python train.py --num_hidden_layers=24 --hidden_size=256 --num_attention_heads=4 --num_key_value_heads=4 --head_dim=64 --intermediate_size=1024 --vocab_size=3675 --hidden_act="tanh_gelu" --norm="layernorm" --norm_place="pre" --norm_eps=1e-06 --positions="learned" --qk_norm=false --attn_scale=0.125 --bias="all" --tie_word_embeddings=true --parallel_block=false --init="normal" --init_std_qkv=0.0312 --init_std_o=0.00452 --init_std_up=0.0312 --init_std_down=0.00452 --optimizer="adamw" --learning_rate=0.00227 --beta1=0.9 --beta2=0.98 --weight_decay=0.063 --lr_head=0.0135 --max_grad_norm=1.0 --warmup_steps=201 --schedule="wsd" --decay_fraction=0.881 --decay_shape="pow" --final_lr_fraction=0.05 --batch_tokens=131072 --max_seq_len=256 --doc_mask=true --z_loss=0.0001 --train_tokens=432800000 --max_steps=3303 --dataset="wikipedia_en"
MLP neurons of a small language model. Each row is named by its layer, matrix (up: input weights; down: output weights) and neuron, and shows model dimensions 0-255. Each number is 500 + 40 x the weight over its row's rms, rounded and kept within 0 to 999. Numbers have three digits each.
After each neuron's rows, "fires before" lists the tokens most often just after its 100 highest values on Wikipedia text that the model never trained on.

L19.up600:504446513521542556528497530497527513530496447478488537513478454472491532473492519478536547488586507458519389510509536497500486508504532542506504595502486437517582514491534514447467547537493501514563482424510492561539506475526555529490446474482533471505573501475522454479528489429466444456505509508518473517530508459592477380481640533539521539532503505472463496589418468575499483421465484415469536508480488465534476552452523475469480458544503510451517553563496509578526530566459530506486452548519447544511541445500540472509450538511504534536509517465487465524491440513430526526534469497523535537412510506528374515537528500572455470469561530512492529440485557483557497571518503465513521517502485508512559494501479436549431435510447515467492475458458562483504473407471478
L19.down600:406470492464519482534545414535518442526529513464535480525535510550577481523527434438517498495495578576489504479441526475497468444474580468466498519478506557531538531536494506492466492454474486480541582504503444502477454486449545406534463464562537490560502499506484431407445525541467513516500557467490502422545501441479476523523454389461455471475481501547445502452520453505517531554554476463495499437534472449509509455561473553507501480512500541540511543487512566548550511450540527483509565588447531496498553477445509512443516441545516516420518523529485497507545460496519548511466436441500492572572499501458584493458456566515516566529466473502401504547505532509419489533567522445491526551510550504518472466504497539481493549499537440506456501455486506579507478551495428
fires before: "7", "6", "8", "9", "5", "ad"

L19.up416:558443502500542488562448466522449499532524556523439491567491508484531529486545527443468459451554527543539487484501543536515509514482521488484516606471485487522557547516480450495508509569464566569520545466512467519500453525481560511435516465449499499541492496517581511432458426554462489500491502440550524524538500495471476498533480550476535364582494480531440446502486491518543488531461502472517478462414461444482479526468493580492600472573473465551490536570463466519499470500419580453532544515515496552488472444487485490529443419486512576493469481478523424507452484530458491477549520499501501515496509440482519552456469463475495452495552483555506481579422552462498503521564521493467505455537549531473519443506521432508495448572533570482559521513535579520459502475410441
L19.down416:441483534520448566501454541521593512444471462544475405484522518474473491546462497591524475504500484416535442460498490440495553479468495522501477439516524483426458492556546583495454492554530546528407450567429516511530464475442522488532585516543542510477499437472440480506533529487509519502508513504481529398528519496440449479584533416473526532467489573480515509514518467485477498567456449512520560462548544484500448529484469521484467459476505605517494511486482512568527516474514464522445450506476506441508491509529426535438562484521530476519468620493505473513543496508450547527495517450508526523499480581544467559517419548454468560519559546506544535509469549434511460443557526509507503542542520501463577438539519513452465528509492529576469470514460459476482500465490544
fires before: "0", "1", "2", "5", "8"

L21.up178:528464475495441568498551536498546426521519468464552543576464523443558517513517510480522463471511408515473452522470521573397513471535504524471539532476481489565518526528579561492545576512508493531489527490519577527426527456411493460543520477468524386481457500495528442447595474559507519421439396546515468477516552491527581508491628475522519507515461503489482501461542482521549487480499483466502448508458518529471436525435511467451501458496492544489482457521487555493427517460502520460481529529436532507486502561523484573617460564476406515514518414530478515475475470516526546553468524519606493527506453465499493461526473481510480523509538490467503515496512512463508523485515467523483488509528448492571433541552480491521528528494475489491543482523587497476505575481506465
L21.down178:501506507542470470489529494482517506482511468490484506472462519548518541474542501549555496485505517455440531572492432373559474542485390469486475524501521453488591482489523555469521444440477528495476547476539538506505421560527468497517524560517519471513480479450508460527520569512531529507513529484517517529489510476546486520492478529446453444576514495452516513552533537390482526467462499549544508575559561569529464515439508439491530510510509449549498499595434500409481447512478466535488503506474472502371524403551468451510464478440501462560542493450480464499567546478533512483524487482464563488515436540445475485516492529552427494554446510482413524545511564469546461500479407501500512440530551563539492496529506478543451463517526583556542506533512513464511490431534499
fires before: ")", ")\n", ",", ")\n\n", ");"

L21.up558:476472558509474475478441454489483518460488548545537566522495477447526439540496437492444515564461432534477423499559484627541499493460503456484510470448552518605519463478484465431426527529459542488472501552502550460520558492503519439476459489445487470554532483476556399498483491455489538512436494498500478501560447534498535472498463481502577543498483482524464516522520436587458473553482488462578462451503455503537489498523540445472520510501494527441495522511570495496454553500428508528457511468521525479494466584497503587498518501447451409561513553502482477454437530502442507529464489467543504521488526468497513487491484508530497538477476568427534464511458509584449490442550521566522529542492579472598491460508554492526524406485513405486478558494555508532522476540448505
L21.down558:501479474561480554541530514423462442562531442537533428445510464521505516451532493535582554514478480541507518425424496463494416513501481505503485559292411510455456532557484507546551418434531502544478529497487493577491570531470531486484477471524480496525513499562551519549491487498537564495555529531512476499500560533539445575580521497529444463487476560438505517529478501433534451616485524562518468539551477470488541483437487532489469445469446470552517465457501499486532471510476537523540420544556525476449534487538468464505504565540512602553434486507531504493472526498530517474514472508507414516499533511408506510463475439481481519502490516511493506470543532503485483536505464457456499472501548479525506492432502477503485528491432556464521517508506462480509527501508469
fires before: "6", ":", "1", "U", "7", "2"

L13.up848:432452551467446455470511480480488538438521461532503508516498526514536460497472528538583480549538468523493504535462492481522558475455512516450547636467506545583522518497435518449468542515533572479518537473517505514474497515493531422487575441486466440446539418537541545495500482537537501554535487491465523541518503528554506488522428504536476499467525436522432507437498460544472459487428477419533470447476521445578604505484497533477541505535442558515526454506521559479492452472437426537504504488429455501502480496516509487529496529456494462480448428492454547456531584545496531516445479507573491502505544579471515525450493465494545392482490554506484489481472530539462502517473546527505424540540545463550525560542461501595463423470555571495508550480490525541474517474439511
L13.down848:455470504549431531481482538540460494540480527529512453526486484511557514488462492529519509481475402455552472631554523488467467528519463521495530497460475518483527480519486516562563424494487477504428560510480475534474499558516494542520534512476453484549479536547426499516483530535541516443510480474473477432483480533427548487681464487476486485539532498513496495484508546450478494537573540536538453547528493497463484471491403439571465499494508433487495558479451501462454491463461560488598538553526429489497451515533510463453518473516461470567563513514544444464491394539482522484502500456547504509543488497518434512576528516475578524470492509557512589470553458432544490469485388514480508504464441510527561467449486491460520512559481534482485521497529524457528472561519460
fires before: "2", "1", "9", "3"

L21.up898:538442547550486516468439525512535504494495576470485577504560526461486538549468545466446464496502529457516439494563533534467470443494537495455547507496524488549530530474482538511529418553472499501525499471465499569562485511504511539517508481494545416529556426509468461433430430493552498526544496457485519525446501520501542478513534579477549540525446485527505505481519529487556512487385411511489548451520505513522479508560516513535608459528499512547510480534457559490422508552416480464465523506447510566540437384538427550486485450488457485517490423484522494473522495480496484502532427510454473545513428523485546528443537456470458507493492507515564436457429534504519512495605409509499470504524594486510488480510473462563488473551528466522533552529493528450462544507533418
L21.down898:490553578497513509506549479488516450477487454503587525478464520555533469523534489514498509543495446595528552516502530558489515495468560538540452437440506501504530486515517482444547478508514493529513578546564450460477526507493522450462480516473367494509507426551496499443469499540508464585435482515489466428517491459508496533404464464532490497514443558461493513453504456468414475515540467535448518431477487441488560474441446454520502508422463459429477535550533474460538497461497527596504504484500507475446483588526545510459451505498536513481549564479517509521581551513485474483495538473487449549444473584560536511522456570553479548501466526450408482469548508538491470467426513467485511516542469478590539538517570575513545436446525451509472539520534515501480529496447472
fires before: "5", "6", "4", "1"

L21.up200:515511521497521505479499448495501498488463530546489559584533517542526431500503562430485502476446472519475489499449591481467506469528569528574480479478483550496487588492492552447518512471505522541607555474480532509516517476486528464466540459421422455466465371481495489515524490468494456514551454406521505473498500459470492462521578490450503501491480502491481563438483458557496508501491500464462469514365479486477467494513496475484450573528416524445479537484515555493485466544495498508459453501393518524557530478503563543508519505462570545464603606528508554500470492511574535478494517516530525492525483513457484520462428493530532459507504458476553515527438495480429497473493559514497475516535564531519591512520467478585516478502423454529535500461446574512432549514531466
L21.down200:445479515456525477471469607476500473475500477450481531511440545444468470519487465475547500491518425447518567414469492488497459485475488440552493509555428527475472493493558422457445540539432507516543527534415589501465542432601476471470549488530483510439465568510528500526430463582517473501487514561504506554518534524476548493614519445488547518481536470549399431549532557488473470510466512485503500505461462469480496527531498438471454501543495600433501492521553537508461511505517497535488495493441550444473455549500467477527471480490474518589480450554545531534459471478504528542573533551508503533465534508450512502468531505473536484466552496514513503523489482554501443516543475590434532420560466528435512438471490510562438481489445505547517495521533533541485544438548480
fires before: "7", "8", "9", "6", "5", "2"

L21.up912:455496549437525501550471507419484488524511489516435477513540529442487514545423541527455500504529541518474382473466504492483446541504545504519470514493544483472594551494550555395393506542520561523530491473499504513530503539465524464467497489451525430489505437507571493454491510484490577514482510487550550584569523464457495548477565588520538508532433488501454502500498437509571540496464470503554442508507533472473451494551476596532480583465494544461467495559528555511497533450483480546475450486464560517493394565495522498529519474473524472543503472540491563469512482502472513540465444489509497485508443520544482587480482472505389509477507515467449448458516522530458577496582561498590514474523529545563480521493449512525506455545486531480474498481466538487533454542533422
L21.down912:500525491522471555555483462455505489529466532506512537560479505531454478519566479463487461471480491457532518476508529522528508452535548484547505546440501518517418513463483462532510521499457421505460494494448455503505464482497506553533412481547459464497457527469489474466438540472476455508503522456488563429446539461462517550499554423533483505486623490396403514511492585485458472511513562517489451496504437452546528506473506446488603507518506506459416508516422471531505450524487449540518475574369514493405571532529470487530466576494484486578501485551498507576579494519544479528574490474528407496532507475489494482493491557450510502505491568569474509547470543449493480448468524480493547507543533553472521510452484542477520596558537471525533516512581524475491542477497492
fires before: "8", "6", "7", "5", "9", "ary"

L21.up588:442522478537499524569503536461495535470604433481478506523463492491516419563549500478527539527480433517417485501565498556505483461518502588582534578476511540507519545448481469484469519526533483509509517473501488506512564550455460425472402491520563502513513480515497451474507471506494430501444473495482431534507467479453503515516477550604448544457483515444487568573531546628473483513559511488514474488499496460474572505529538518501462448508473546501497575567530539390461506597395502566442476561477501516536459528512489487497419524501487470461549474552475481452490531565521552501508526504508556524472492442538467482532481476512443496443507507541514472441506488490482467555469523527463455469487548529465520510493509465535554507407500492520481494527494534447558531553505402
L21.down588:495485465532510471523447437464481513515490507517531468504533517570529441510495464539542463506465406459521548516467519499515489503538484457499534537530545534481576559532461532417514455541480464491486448559503504430524529459506523444458534494476553519474523487496562449492555469565484508503541537527462435488547487469512497487654505502432433507478484500497456581448433464503403529557493522469509418548479528465521495547449461537498562493466482456451486518440438485521471522518506526504476517520580445559486513551516456456472418530481500502528507536512521490517490559477515583574546454504546412535562465467604526512487476485504494495522551470496488540487493495504469521478527554496583467498475507462463562522437468496498503614535453401464500517576461543533452464487495421
fires before: "2", "1", "8", "3", "5"

L21.up487:570540486475465586488464465464506446469519478527512536595587494490533505583473445485446478505560490533455482452464556510444521517526489521504533462465503539558527503516497528515433575549486491536525480542450493511465475495483470480609573455492508470504477520542564533501546460518555474409454473483434491467525501498508526513495573492529520491527538524434497551431542490562506482501541496433495513530472554556511529467484563463456595472536511528446469516517529513494390467531470489545437516578424424542512506563557461535575441540487420608458468456482512489553506469570517484543450507491538487490487576427485457514495494450525456481561507485472520486553487475540515533473543496519449517467512546544583564521481486513505433481502500483503493541559551488489460538517491440
L21.down487:502467505519487511508523465493494498495471472440543536490503508528468468445500536554399513532468499516442549553450481448519492536479439498461510525372500496539562513492551477537497440399468514492504534473539532519446438543504478468510516523456505521519441484529502476477521480568500538520531513534566513496479538557605490566496501526517461542558541485367526502583547531440440539460442506551567488577618577491521476533485495422481495454513492471534520477514480458478498481461555514535461525517523442477494467474496462483501500473436505503518514453440527442500556528517507442495530608519488478553494423538495544497502465493567485519549478527554516519495467544501554481498425471441390473473541550489498424490502531532525464445536546555562475490447490432443513482469502525
fires before: ")", ")\n", ")\n\n"

L21.up367:458489422562503532531505555494430475495531454495523496573487475500473495484533447507496534488522490503478463484500510560530543443547568511554500571442466563518557486400519493424503456556414467466481527450500506503444598501487505427519527447432500540556539511518464525524447444526520530444410471520521426558599589449468564545477518469520532463496473516564437546517498513471563467518474449458489490475494522492502516535553591503485422457513479491469533485498520531466468542541460509462535437473446519485498513534481575493478526467559563536544541476520554477503457512529489506485518472533497546515495576479554544511485492464513412467540514507513449515462493493547407472526514497482506477442513524488510462500524505543513518460473492489527573566475487590535554584474408430
L21.down367:406492528513482535498481445489519505497505495514421498535483483548529540545509432505450490486527512511524458490522568530465524488480492536530488471502494580510542522559491543437490504533471537597516526561558537520527400429485490498451495508523530463480534480433479436451465498499474445442451494484498532516539514448479546493696459472437489447485522472513399486494426490501461559620455485416534516473426489432505544508543501494469510521587479563489516532542487498422490546536484475508560476530504506483479512517554465537563456430518536509494520509504504502494466518504478553456520536478500482488483445438448452498502505501524479479511526524504507670543475538519527513480535530515506540588550520492488505514495507522476499443549445467527542485511450547522511504483484428
fires before: "0", "7", "4", "8", "9"

L19.up928:504468494482475471514512568534490542484484452498509508552562545478453495506532575415546522475562468502470457520487452540510509431488511465512539547475470521508511542448445470501524446468522560588506538472475497523510504480463468502511475486554591522492480473534534478474550516497495511508492416479535469464448494520564481511509518501546505425525442459462470561482514559569477551505482496496537457453513576528530511566473539492577556462492392573503550572538470560514512528573456548525543452522506465551499548451552460493491499470468522489498428463459473524456475472481564490483531533481575497553454516518547541496478557450499460431555502553523519524458466487494475531490508445501507453545458604444484463488455456418547515582519507495453512553470487508440416552540383407
L19.down928:548481514588497464520503507541625446519456469461555455460530451506534486522465444552519482496470484426507453505604526560498524553498419461562518516490503457548446515497505490518508471490442442499433541573486460468502568481497587513538484504446518522494498494521527497505469503467555469545480538486595509473448505584476544482548432470427439586500524522465504513546461465538461517433599471521461495467527487570461494470520501457502451521420531513575533479459462430487500477545464524529516496470474554546511458497506486577501546564503471514441502532492521423472467508538420492448510451490495465506518478466589511511496504476543524539457536516485567560489487488512496510465444534449496514533527420540497580495481516548480493517445457445507465480488441416453504512552547559
fires before: " ", "1", "2", ","